Weights of a small GPT-style language model, trained from scratch on English Wikipedia: width 384.
MLP neurons of a small language model. Each row is named by its layer, matrix (up: input weights; down: output weights) and neuron, and shows model dimensions 192-319. Each number is 128 + 24 x the weight over its row's rms, rounded and kept within 0 to 255. Numbers have three digits each.
After each neuron's rows, "fires after" lists the tokens most often just before its 100 highest values on Wikipedia text that the model never trained on.

L2.up1108:108130142111145130173121094097107109115142095118134132102164112094186134141190100122138146135099124129118134137128118128131123096183109126143102121107130103139112132129150090122094147093105144128140111149100138140122118120128152150140138123106131077124102130150124139145131119124102103124123149141130145175156132157176143192129119115121173158110142160114135133134138131123150115165164
L2.down1108:163119117132127133157142119096097160141133124128110138103131092127103130133161094104151149128099109159113140131126172142059159124158121136156145108124125168149146152091102118105156144104125145197116148137149121149102132146109069113117088137100077123096095112125112146180144146103161133119130152154124137090142126120070108101133095146149124124150174111116143104145108095138098128162118
fires after: "d", "g", "i", "ing", "s", "r"

L8.up1648:151101151130127122122118074092131084152138094145148145125135113125158134150147161151138109122149126126144126149149102105170108154093124134114107104124136148096148140123130134114104140159153149133124175132111176099126126104142133131078132150104125164149090094164137132092154138141145164112123119154088187169091129114175130153157097118133130111108156134130131116081112123119128148135101
L8.down1648:123129155105149137111125104108139155148104129176130089098132053136158154129128165122117115162131159147141148116112128114158109129143147138113143104156109160107145120123073122150109117147095116119136174097083140111173140121136136139144105127171131127085118131113109108140109173134102128126175155115134130139134127155101115113109090119133111116136135149143126148128174137080097146098137
fires after: " ", " of", " An", "g", "con", " G"

L5.up159:112103152158148156150112141097102132124131134115069108091158133158138119111129147179144135138130095119133129135120159125107067105134131112098121136127098107142141093142099170203123128191176078123086120148163119159153117124111088145128124140100121124166140131139132117124130104130142099113132128114085124121128132128132129102124148116138135130109158134143111138140156124109132128130111
L5.down159:132120153118142141105131174176159160120126138106164094121116099129098102142123107146102131131158117112151168125135133128140134112101156135139137116132121078146104105142096131100161137179077097093129138093118145129116047156107117073104117147130097109116133146140111160106134133112136105119131144129117141126096138086131131175125151124181193149155134103104149135108129136132144066137135
fires after: "W", "ur", "b", "or", "56", "n"

L8.up598:122139121113098129121114116131159138136134111131151174130157172103097105111121145098134133172106155092166099141136099116075091122110134116132141130120157081113118188172139128100132124108141164131095135126133175112133129107128118101141108124151128069106109149106110148118153121153112189136136104095133125142125193137103112107152110121104134113140090143123098059143130126164130143133124
L8.down598:118092123108079131111175106150102130134111119125097138182131122114139101116099151131158131089118136134144117097147132124144142144096124059158155117143081122119140106100112103143141111122122145170165117174097153178113087129160151124097160121101143146130139110128165155139131135127146105113170114158101134114137116113174118109169080135151114151145175165119142161110110137129152161145133
fires after: " ", " the", " in", "|", " con"

L8.up984:139156133094164140135142093124110177169133102109094135158107124141132136097128154148106141132099101120118132083079138153122155135127156136157136112186165083122124124155142123151092122162153156105158111141113149129127097112125206110144133053157151145172138107134131097132136129106101115144118143085115121146132132138137135104129115125121162133143127150148117169083160106098162141141167
L8.down984:157116110133129148145148087129105133147129114135060115158130128144123147111106165128141113114145158101111143115108171167119126126112123119111171123160123168127122104148160069143134115088146111122118131120114138150105086102113152169128101096142116110162138114120129143103125179089138127144102111151065118132096112106106109102113138143128122170081102141137111100105137111133118112126140
fires after: "s", "f", " of", " ex", "op", " Su"

L2.up829:148175092096139146057078143099181091143134116165128106158116098147175144102169108146154148154168112110131168115128132108146104144132095095085111129110117144128168122139149107113117146130114128171145126079118100120102083111130116115163110136164159139137123133133110093101112150145162132100114129139129152143124140125122136123197142106150118130120111136100150159141123097127125116097127
L2.down829:109127129162147101123138166134162097151094145130167101117111161065110126138089117140123135071141137098172107132161128098133158110121169138145114091125152149136132141151129164149148154114105128155096126088147063126152135083120122086116183119143132128166110144130126134141094131130119081115159088135089106123154169122099129142117113123096151131107108135137096168135172143139129097119115
fires after: "re", " St", " Re", "port", "ra", "if"

L2.up1035:123113123119109132148164132094141130103108136147162115168128107140121081146152057119138121150136126175114098123145140122136083125118138101118147138151168115133137157122154150133156152119147118132108115132136106141103120162125141114106130094118099146094154100117165162162117145135182100134098117132137141118149152114147151113095143135145119127149147150146147124145148108115108148145113
L2.down1035:180120137114134121120184108116136140160137106140141156160142114151127113143119106120151147113082124144130142100095144148139111101069116073135113117140058136121111170149132130118157110156068127125118131107071141147075127162138141175157096109135113112154131135077117164136108146141128130114100121173086150136156132134144169113133123128179110130129125132155129124121118122111186160103090
fires after: "M", "emb", "L", "or", "A", "qua"

L8.up1532:106125124090144105133113152169071176148177177157185121131129089124145112134131137093119158107160122147084135111080140092084169146092144084117120118112109126119106138151154157144149138126123079130126117147153126105114107112141084146147131121173110095190129155137131165124113143126158143083115139077101142139122146124111126128111135119107159137163116143116089113136105168132064143102142
L8.down1532:138128171151106110123129161142136154121090184149165084084112137094084155146144132132117150110142148148116130144175132177142171109136127146105129162105118089125151096132122141161106134119131124133114139117116141133145106117150158148155126158142103130144167087109109149114117126123160151160143156135150095116097140149138062134097138108113137108129107161129131106165134156154130046130129
fires after: " ", " H", "th", " M", "s"

L2.up638:129127118120141081089134110119129153125136152165165158113145135105159138135117164127102127140143156175119075126138155131140160136125144111221111107108089150151102142145092130121118123131116141104119150162155135152118152059105163171110141130178106141145122125130106109130143112100128111089150156126130182130090147105082141105105137192102115082107131085126118152156115090112116146127092
L2.down638:099121123165140133169182085143139113143135120116131098123119144151093109116107113203153155119123151138130148113101142103146136139122146163113145154091115115096134170150117160151097132128143161128150125124155112076140213142083139141091112115120111178149091144126103110100114131128151153130131140134091136123109105113143136108156103153152130168134084132109103133144113127128140136121171
fires after: " ", "it", "ic", "tic"

L2.up706:145109152115149092136120092087149130129125128109088163116159153142133110139115112138121159133098144159117134130108163167120106132099116132100138128120123143118118161099128145118141169153126102147141126124096146134149109178052179155142138123163093102122133123120129133096077163126151112074095111131115156174123107121080098154071145098098140116178117131093155136148163123100116104155108
L2.down706:124102144187143166120091144163120111126166179134156152114087158125107150121168121144141137143153117141125122108113132107111106124140125109100066147179164102135131098112138130137131137140111100145128159123125106157100101093117098166132106129115134144102132117071101134078116122146180172118141117118150130158100141076104141119133106129142160120143159163158116087142102137162130120185116
fires after: " Ro", "o", "e", "ad", "ro"

L8.up830:127094144133090120105138090164133095138101101108118143123120114126142146124129116098108136156159130136118071117120143135104116148140125108182143109148157072102137101108096094132144175110156118130129146145090169125140080143184123120091156118145122161124137133088130125094134173158130130153155132122094172102115154094148131178126122117104133095105095149106134146169147084153095103145133
L8.down830:090117153118124138146100110114110126109082153136165138143134120135138138106097137133126113134118102119137090140135115129172147146144136118135121144125110104069115150143122133158135092148155101157105128094115117132163169158113142138141141135134115096121151143144132140158093110116134122108125099128130148114130187127099140134166150111114133156155155157094117145121118140139133132079137
fires after: " ", "g", "'", " E", ":"

L2.up381:164147121090108142101136088158117134110137123117138099114136128106121139153123155115171131153158122133162116148152147125143152124129081071143082140136143111122151105123096135151138135125107141178151147112152159119130126158141129132163116115104159143078139142146113135118113156100139157131100130110110128198171098091071126093137113126123131107125136129089132164135152123121123164106144
L2.down381:069132128134134150162140175093088137098117149118139161099117127173134095169136186129115177116117168155120107130152122087123106142176186120131148129129116174151126120144105185110132146145115120109131161130152151150111114109155136129093114124115096176149098143092127122119165129153135113076142164133128131140138144147180081153179129145139126124149134088126106156122139123131121123117147
fires after: "e", "u", " Le", "L", "ch", "th"

L2.up711:122122156142146183158146125155123127149139110135086129128103101120151166119160140107087148132102129105125176084095098138140121084095147119100107123153178100136095118130126178175130140163116104114122144098131151195128110177118117129104158117127109122095107112138141086110099163073122118107134099127063121123112141114143153105102116107142154128165117135171130126140102062116152160114163
L2.down711:121127138164114163110107156129108108141082144133119099127109186123144129113098117147121137143164107124157154122147114107182117129128118130187081136134118091204152128126130168122120137101145138126157128115152155141122116147099122140144154121113116156130128111089111148112167181168131176106164089126102156115091132163125145152120098136148144159110144105103087156090144124168153109094128
fires after: " St", "W", "st", " L", "b"

L2.up965:162110195099099103110106131119119161129142122124162088131125088145141131126128142101128126158143133125155092138139107095169121128129098108119094135123149090099115114156113129153149118078097158093118102133109152123164142129152097122134140132122097128073127122178144117153121121127140138126107191121148093116116109116145093132139102180106126117107099116129057120140108140148116115134160
L2.down965:123169099144076154137122118165124137152127132133174079111158137145123099144169150118180126133129111124105126123094138149137126107101137145131127102113131161133126131129143125137179105176110105148127119148103093110141100156149130104101111141124108111132079111122152098117125126097140090140163154145152122126148128140170084105125100171136136142125167113149132143104088143104114109156103
fires after: "p", " B", " Car", "e", "ve", "ar"

L2.up586:106103137140152175096106116135088101147129147129100131136117129126122104129099145110141174154097126125183145098127139172128068110143137102148090097123080088120175117087170117138130130152124153140140154153140143184097152074145128121115155117130128117147107122179096117103117147127106105111105127116144138099129143093120163125098150152135148075133104116175089137124115110137095160156121
L2.down586:119154129136111109153108167113133124114104113083102114163126110165132106103143137126146151127125087133109125085193166143096117171104175119127128118134191127156121134135125090156117110107108084130110110125128150132088115160154138112138134134095099158132117153192157096077144188155093078110129141141161139144143159133131091150139141105129148099114132160115113116100129127097131144126123
fires after: " f", "ph", " ch", "f", " sp", " F"

L5.up1805:135149138132130129132171142135111120118100130125172137095121089097122155128109140111103074076098129164096136094101121147117158091103108175129137149135126151119137108155117078137163149131169107128127125164111166107097118123124109077127073122138089147132150164111148100135117104112139129153144135120123112151183126113142159103108133126139079101134113126098128144169141142149101133113098
L5.down1805:124140161158108122175147154161143104088112126103141166133124133106180127180118127091123119121102088115087145066174136151103133109091106128170096156132105132134133120134147098119099123123137156149093128150163159118151102133140117105085134119160133142095125081081084143153146151147128139115112146123123113149132134121145181173088098109118141141145129139130100130110134156135143113152139
fires after: "ly", " c", " C", "ce", "y"

L5.up576:141092093119135114146157114138139125148097139149144078141136093133100155154122180113150128123142159078109131145132105133138092151126131125100126103144142106126126156121094092162144144135131129136140133128123133115147163156135115131122101164101117115164117136173128139130134198163105144121155085091113172115108156102165110116161073124109122097070068125104113149061115148078128106146168
L5.down576:137160100178131088124170124144164130076135129134142117129213140106136177112156165129150141161138128132136134161124125134132085129126152122107128112147128109106139126088133101084153151146136133122118127131132114125111081140123110140106120172112175175111108102163104115122130123125089135123102156131117133142149107149163129143115116093116119142133156114162163129114104124068142157083146
fires after: " G", "M", "T", "1", "A", "S"

L2.up841:113105120139136081114122103125170104173145113123151110115087108122132126122091107152122180117126159118149143103121100177134100124148118096112185124137122125125143158149102152132138100096106145106133127142142117140126130131086121118151141120140143172166133128103097140145149111088150150115143145126173160114113131164090123125152158112081153142129147163166157090156125112128123089130128
L2.down841:125128131169121138129134138093139107128115120112129142148098151097106161121120085117149133123102141096169085174111134137119169167109145175135127110079114124152137140135127146144131130111143103121187118128161097129122104148140130091131110161165104098128108145147146161109137161144127154127140120139091122161136098102138096151154084166134083145103110143104131141136103160140110102088122
fires after: "g", "p", "ig", "op", " University"

L2.up1213:127157144128126124121122121130105133146148090108114112141141105097153133125132093096094070155089129111159098134114117152117111161072161104119151116110143126133149145126118137114094113119148130145111120129132118149134096114140149094133162114177088108092164157150162134139115102111124139135135114136112121169127154132132138091107134129125080124118119129179140145085122154159098143119090
L2.down1213:134126102158111118116151117111090139129141098182113083121097175116095138095126107095126132100120099131117109112114124101113138112108179103146122094068140141140086138147146157158113122133130138133114105138104123108115070104099104135127154147110128131121122125157148148122154119139124157113139194160101133116089133161126158090125154114142088147134098164142130140124083151114143145116126
fires after: " in", "con", " con", "in", "In", " In"

L2.up1548:101134115113180154141113121128083099163142138108151114156104134127092155113127118122090127129092122079120116132070136144166097126141156108106152116143136148173145154143147147101106161158125131128070102122116157165134141137167150114106104136091120152164129159112098111145118135095140094119134119129129176156113119102137154091096089126086128152106089104138127142155184109132110156125130
L2.down1548:139134137108113100119173136121109138134135133084090122072139150140108124075108126104115147143115135114107103109132142131151111177131131131089109139146116114148151128103122141138163125100139138112125142147101094102098117136114101114173133171115088125109119116139149126118098158111131107133131109105128103092138120091145132121106088106148133125141140121106116129186117144147075146122101
fires after: "-", "–", "ro"

L2.up894:126112130132132137099109109120127166132147137136144147154135144102148117117122146138079130151087127137127123147118126106134067150123155123157065151155112159117173116166137119131124105170133118138126123092144156106147135105131139116175136158130127133086146151173102130127123133136157097133146124120149131135154158126125163147199064061124154107143163162111153129111154147120155170114134
L2.down894:101156111128132117202137139130135132104135118139160132108096150122189099147123107127131166145165167119106159135126110127137140113129106099120157146129142125120155084105149149107165115169114134113101124075165163155132076137117098110164104146108174138107109072157134122133110124145125097121156088096168197143141181148137121136142146118101130114104116082125053196120168134102111108092135
fires after: "re", "er", "ru", "n", " Re"

L5.up1272:116114181157121161102105108115131174128113144180173111147103107106123104117189135100123148181126121116073127167090143123156092156138163112118139105123097157089134127129106153157135091140117130123120140170110152148124136139147144156112093121150122126155147109132095127112097117138098161143142150105131114119123128135123145116095112161121134092096149118137119115161108150131114134119107
L5.down1272:177152074159095163161133136135153141107152104125163139119098151168096121119109089117146124131133121089133103144159138129170085131118131152098121108120112119111170134153162162074177122115151125120135078145129153126133132127154138137125125081102136136142141130133093147100159071108171069141122168086132109137176171126076116150139122115106123159107115143138134114133162127111112087124105
fires after: "s", "th", "h", "z", "t", " T"

L5.up1446:078120093149137111111100119153162124125093121112139147140164138081153109152094099131125172152119111104096098111141134148077166094112116153159147127128110151144112088116124130176130135121128138123134149171134112129147110103132113147122117142127114098112105133135171132134138147134142125122122136130091166175135156105147106136103112154130122140130136159113114121162108120139141144159129
L5.down1446:104110134141134147115173081164094145095090187138122114105136105117083130127131170172115121110139124125159105115115119130109124099122128127076127119105132171126144114138124109137109132126114112091100115107144089123138149072124144137148110164111150149158076145127130193100093148138132147140185147142104105132179084134095113145136121117162073131158144109133143088129147082149163082128101
fires after: "s", " ", " S", " se"

L2.up1811:146132147140134109141106138133120136114123120152122103105111130182107196134185150115125152103175132084127131144113127093129108154135158114138154148106145154110130148113127151125121130106105109156127147096105136168125105124087141135150080129111118097107120163147107092134156124127120145113143102134090140098132142091155110143142161128115102134169170136111151115157110111120064107116153
L2.down1811:131138150177134125173115135110133192128128104175167142153130179131113120135077126068131143156118115142135132130158120111162101136142125129161129085085138147103127120086177119123134100107142115118108081144140146123116130132120144107141157104113106128106181113141136085105130102154121103149142117117141144146144143105124089127135137174136124103131156088156191135143138086138124111127087
fires after: ",", "ol", "il", "s", " Z", "z"

L2.up1739:136144133096162136159139121088094131138141112143132109142160112137093140141148094125107122142118111133130115084111132168161114151109149135162131138127148099142080111121164068062104123135115091135123162127088135110203088151139160145114114134114087126131105109137157139119144134112161138111091149152104156158138147110085092128144103137097105125128165151106128121115119100119097105148176
L2.down1739:155153146124074117121089114107104098112139115083125133125135118133086132092146166124122155110112144125091115088171143062137136117083104148155123094134102150086094154125111124083113120165128087142117141123097130097102127117145148134155104140147107139142079145071175130135103135109118158137156120148152146126145129130123133147087116118129129122156176153141070093148128177126116103137120
fires after: "ro", " pro", "o", "tri", "tro"

L2.up722:131085158085092109118083130143114129123107110164122120125140115127141141118064156124119170122095129071129116159083083136090123084118122163133165123115125093134142110151091144143167174098115104064098158107170143117127134163147145133121131121124110143094137102157143153135130134129148131121145123113146093107163110143149102133154153147103128147133137151161139064143115133132138104142106
L2.down722:119103119107128149094120094125117132097125103152115128116113166117142141143087101120143104108110095123125124096110108102096157119141122113132136094116075120122139150157111138144157126133123152140151104106169109121122136118065118143150100149112124112156097102137180121168084125109133120128151105107117114123157127137098085130152097126144152097135135139153110132143115107089128117085115
fires after: " G", "G", "B", " B", "L"

L2.up715:118145127134121153130125140161092136162140153121160148127139133121106106123082100130138120177164105156180116100115162113107108125108120123128136151139134126100155131078168085147121105063140150188121155128125114107144106101118120151161124127112113106142154131133090130136109132084147111104112141109115103151123141115103109124134098125081097151146126162132119136117162105153127113142124
L2.down715:115117137182088155142175173134144120145119142115170132130125084147096161121128117162120161150128182092137138120133152146144146147190209153150146146092129134125141161116127141153122110164135126122130152128142110106119160120152138136111128167108134132126114147165145097149138150132100116153108147150113103103146164104146132055170152099136111140151143137126156098118141104101140118109133
fires after: "f", "th", " f", "e", " ", " second"

L2.up1296:120172197158086144129137106115081137153135156139126105109131123141197141095151107147148061097160122132139096114136153135158126127114148123131114083132121117100103136157141074104162098129153154129100160146126096120134119112128124145160105123159108125165146168156104132134146152126104144104137127144144120133090079114104133168121158151125090116146167157116185126103120114144114111108128
L2.down1296:102125133105107095110140148150128137116158158153117059157101112130121090108146152109108136128133117097138137129153098150138115174104188133144157135185097139096124094158132134151066131139089135130122194141125136158168139123105135119142128142173140123089111148174147115102152126208135092132132109138118115116129132135142121091115137133147129165119167125169136108144166126154140100072113
fires after: "g", "en", "k", ";", "br", "d"

L2.up40:149107105108149126140107135127113126061163145143131159159126091112126115131094111093112122089125126131160150135153119086171134113157145165138089150134109101116129117122120107117130159080160153071156145113125133101131135139117178129102161117100157158072129095138119095163132125151129155164101125131125135088094082094132135141172135168117180142131114141173110109105153136145145117171126
L2.down40:148140065101079129072138121137093174100127104160106148131175134116118165129110114142105105118125092158134165120136111120106135149142106128097141146131128137137122093159116138147173159102093128143108156119084107093086113145150131085146121135160160168144131150110154120135096135167150120134109132164098112140146142159147106114089128151151076150089109121153136112204144129073096103115153
fires after: " B", "d", "B", " Jo", " Ja", " Je"

L2.up880:138145165127153123117122102132120116149148151131141095128118102118163142130133138136115105138111138132106101113103165139121096134122132187094144126134135115176149161157162157176161093116135127134110144155096113159116124107142104176140139093100106133136138149149116138142148087086125109082091111153089101149124135126142169153128160134159173071134154113128150101074141137120136094158150
L2.down880:112101130152156145162170147067113162125123103104118106135099128103118089141109164127110118130140111119113135129127139083094114128136141103112138143087126130109179163120175148144103122094130123122134120061110094094126124144099117162165113141149161156131131158124137107136155126178117138152153154116136125158129131129139154120125125173081104134143114132169170118150118117101132112106170
fires after: "g", "p", "en", "c", "ev", "m"

L2.up198:122094142105129105154151175075109101071126091134117131163164119070116112155092114128157133132142145152091099150150132115091141138162087136141143144101131111153121149126175088111167149147154130108131096117124140143092115177164149102121134111113104096109158114150106124080101148123130101187160117086130117136144076117113105165115134113172104096109131155095118099122128115114121104177142
L2.down198:126137107125109126180130153110154134155119110107137154143150140162156094108173109120134123117099107139124138126075153141106131077141129143105154150118078137106111102118144112153140139117128065166176126143100110139155105148140108147103066109140126137151112138107060145146066151108162134129087151142121170103131095116149144114137155145156137131129157114130113126133161125136127163100113
fires after: "D", " part", "B", "L", "M", " D"

L2.up116:126130158105143138144098105109165116126120129143112126158126135122115143144116130089126126111124184119116140149143146107144105133105126135137110089148166144094098140120122140125135090173152169152119119102132161125114118106092148146125150117104143161107138130125113143144104124200106095099127148149081140109141128121192132118141114136124117117099111126139102159136095106149129134108110
L2.down116:097136139144154180133139105118130123095113154118149113131138110080092126127079143142114123151171123130090142117177123135137143132093139148114087091095184067116157111100100080118120141172154088092102143151145141095133118114142108135141133120131119151091156143147128144105124148097147089154118142132103111165141134093159103121129124148172136167144119106146090158148159111112138161125134
fires after: "le", "e", "th", " h", " to", " in"

L2.up545:136153094147103129121091153079109145069113124139090092116068099123108099144147154128161112170141129180122122086159100114122086102086136127161114104117166135136153122100137137137139122169153102167166092096120174117141122102141115169093127129087134134134154129143142090147105134153115152140110113165179147118110171110132166145131150162124104138112120099151151115079178147141159161125161
L2.down545:146167177165088131145129127102121065134121134111099125102128136111137131147107138127139121163107159108128122138118131201128070137087138134124158147121156131189102127110135130128108140107116120113133132117147118098111107082185122092144125081135150149113116119085141146133119156108102145149148101128129153105144167164130115097127141133082106126127116145114117137113126102135109139114126
fires after: " ma", " P", "P", "pe", "lu", "l"

L2.up144:174113147132114101142148130163137122152150143140164137162121149118108122109118146164127104152107108138131112086150124103114112116108142157108109128116119105146165139144127170136098156131153124111133132147139122137116113123129170119126122105196173106146137117090182081126107124091151154138136130139136161141122156114097144164111144191103077130137126131115122141149092123090146127163111
L2.down144:170139150163129172132134143154123163140108119139133120139112125151086140132112140092119164137123130197136127154115164122155098103127139130115138140157134143140163124129141145104115136119154164138166156167140096167113071158138121145115192134113136090145093150146124122149136086111160109071129147109077128137146149135132123086146113121111158121114130128134139116126119167145195114151131
fires after: "ic", "t", "z", "ch", " ", "mu"

L2.up101:123114103110108146140129127152144160115128123120139189095106141112092134118108083122141116143157127124161141142135166077109126162130123114077111123144139104135105137069136126113113104118135129139128119115169148142154113082126161137144124134111120101121088104127129141171143092103130131127152107119114090143143094117118132141148198142131130120150104169131176080145133135131113093171144
L2.down101:116095142114143122166160129139123140159107136169101164125121119086133109089152102151151140136073095098110125157123136141119167150162122107086101140146165140146164122113167132111060122124099140146118086158081121170156065092140078155141155133136153134138138115126131167154066149101120122138155134107123139143096089132093117136150117138099091119107153128111141147157128117134144106115164
fires after: " the", " in", "d", " this", " at", " over"

L2.up624:098118143181147124148105116090160123138165127101121113177102162132139137131137108118101074132135124146126139124105116133109065124095138132152154118103177123125131093150161161146089101141138127165105134136078164104143111164115155080176128122152105151152135133143115133085145121100138081107135156104111129147166123119137123128120114112106141128082122109130112138151103152106136162159106
L2.down624:100122131114148133134163086133123159162101102091108128121173139123148118112109106137142116149146115119132101111119150109137103136119124177097090173134162136154118118104111131122127144130122143109083114149128116117122095124131117115132190069133203117181106151131117146135107111090095139139071137078145127123136119140135130139147110116134127148073108107110121124134147146130135158107142
fires after: "-", "or", "ta", "ro", "al", "ra"

L2.up1282:120167091151133089130127140121106143144150130124082140140165148131096103096137151091124141112137095133188145050089150105160137185107107104098083130125107148135129145128166147147113149128145140141121156122126165149161140142167166107149129117141142152125143135137146160083151147108128100098128135089124135136123137148151142158090165157149144147112133133129146134135162131127096146135130
L2.down1282:168121146135137099108108165106126103103135135141122146168137096138094133108091120135122139137159154125153088081132162059144132084102164112139130183129113111156089147095120134144146137133081065146130100147117130116113108152120165121109155148116163103096127178127092087114165126147149180152117125129162139111105137166133130121087143137118126093152129085116114141120113104147133109141157
fires after: "b", "fe", " M", " F", "f", "ite"

L2.up979:100130141111122138101145074142139111107123118160160162131136081122160173162097163141093090155085113123148138144145180106129181160092115117130098136133102137149089168120135145110110075140185127120129086133148148123114128114089109148112102147170155083102157108153141100136124138104116164113105158109134126094090108131102142140138125121118118119113136159103126126128150172125106143142105
L2.down979:117126142128104162144110136125117152103140128108157126155133160073060136168107143105132120147187132105108157118112144124116062103187104129134136134129154113124095117100113112181173128100103152086136122141120139124125159144112106126151095127143128160139140140112122099130129105139134159115109120124103125155122080108135116111123125117132113123161093080177115089145126135120133114158170
fires after: " ", " Val", "al", " Va", "u", "ic"

L5.up1473:073113120185195154103142101142114124138069150122074119144128153147109145093150126145076119119130126101137120106125051108152109105115110142133113137138145122173150097125140178096102126150121098105147123124110111124119155110130115090105093092129169138136106110137143144131121107100140145095113123143126139072104111139147120095152134109134150120124123111161098124159178150152127145107099
L5.down1473:140142154138132140146140135107167178152118154110157122150108144134165132112130161137129151143103139151129109074083127099132112152163167108147116133140141092134102138098148118128110128137131170118111086121126092127115127130115118102126123114121135090154101099110135136119139155174152124133157135166103141125115145131118115115132139108136098090147161138132150119135134123097108150093166
fires after: "-", " ", "–", "1", " 19"

L5.up1548:118128125104114106096138089097135144157133108122079124115126094114158128153140127142123155133131148133046131109118125109099149149122114119136092089132180112141090141119137113097150085134091172092110094150120147110099113152126112154102114115152124139149089120157080157156131139167116137115113136109145089117162138134145127126130114082128124130158128154109138136119121135109132135126158
L5.down1548:102166123127144135116143117146148144123108098139123127113147147123189121155152161136130153128129123147108135109120140185109133089132180091095108149111123158158095106072155117082147077120165140123146074116088124138110138117120128174145104117130125073153134085124143176139130119131123126130143145142142121058131089150171139143130136149161103101118156107126124146127158111129117102111130
fires after: "d", " d", " S", "s", " D", "D"

L2.up860:116154157115156131119119158134115087104124146165120118126145108106104171126160130093123124130107130101153135165150119135104160101110131141114150115103086159151173137138132119100134138130137129134131127154104158133126090147097143138130157112130090124122091148117145153180139163118115129119103053156119163120150139131162115103098147161164127092153110085120135111126114119165153095122100
L2.down860:140123173147099140136145105106116173099125114130117145138166140140130113144145181080062108147103132112113140150130145090102135173129150133127084156152122116113135121162101119121081097115137140101142077092151086184138095118114161104173127108131147125138110154136131079116095147141074158136150130143154113143102148102132056139183137103148076153127139156112132152087094119133149142091131
fires after: "-", " ", " |", "."

L2.up1447:121126129117152081061115121108111111138161153137125113159129145084137146120115169090123131150101143155127163103124114151143121140102162136119182148146115123147125138132077128134151123140135176111114139106133169137124124125104116147137112077153113125155137161109121142144110114097133148090123147113131122118145141132136106144122114108130114146140116116170140169146112128137133135095097
L2.down1447:111156139159122139104140096128122123097167122129123094102140103116131153134154154066170151125135149168132128129147150083070110163128102124140078131121098115120152136124147081099188138096089134141128144154123085160079106168106115122152115147146166072104130113125144069116141125141130147140138132107128113148128143099107104095170084141129069175126119116140149116122168110139157144120136
fires after: " ", " |", " Music", " Record", " Film"

L8.up1715:180116160181126097122112119096183148095108094084131144170130105078146104088073120137106130135147133166110138123147116128162142148108110128180105143119130137182120166124116163111150132110120155137125121091100135094102136106129116166126157129137107131136154146155102131095125113147180151102124120105102113108106098186117154124116088120163113139128143112175093127156119140133106138138117
L8.down1715:119130125150154164178121119132083106116113114150132160119150100134084142126134177123134161140157151135115111135104115145140091137110133113068118132167171168123162125153133129140078147110118153077151135106113092156137125108097115088109137118143149109146083142100140188136070179104105086090176118077138137125113163134110095150118123133107175150109111155148137125174101203082138124109137
fires after: " |", " of", " at", ",", ":", " "

L8.up1473:136163110091115135142106143106144150125143117106156139171151169108113107166146131140095129126159156136135122125105103120072125104111157149131148120095158117175124140181123138093084102114149144126124153131094123078121081114144115125094156151111129107159088155128114128132146159125135104100132166118177144108116152093096177130102156113146146124101102092149124124141090169131136069129081
L8.down1473:096135107115172110108143175157108133117162130135104161126125134162151135169083150114102127145136114149113095079130113142131159146113091130122136158109107096156120145134066136115142118072121104095177111175122166132119057120119111104153095187096099107127124118097106139099146131144090113121107119144125115099093137137148152152109113096158143155153138138111164137130170146134135097109112
fires after: " ", ".", "|", "v", " a", " and"

L5.up1474:102143147152120141081125140180132109129116116132131144091127149117178105142125104131138133134103113144134149142138152100149134104105106156115100129161102134109118161120167095110148109105160165114107133176068149144152155106128112148131103105156133123103161129125113158143138134132133114145117157126172115142088110116162176109152130111156121145164109104113155149071100094141136146136074
L5.down1474:106091138137148144173128139174144077101091127165113147137135140084122088124146102130097102111073138115160145147170138117141128166155121107108131108190120107094122173112149146150108122120159121111143182144105118104123107129097140159093143138105139094120130114115117115122141104123131171122179098134116113109131142106105110144143100128121105145125093081137130118116100096133105109120051
fires after: "y", "d", "id", "g", "k"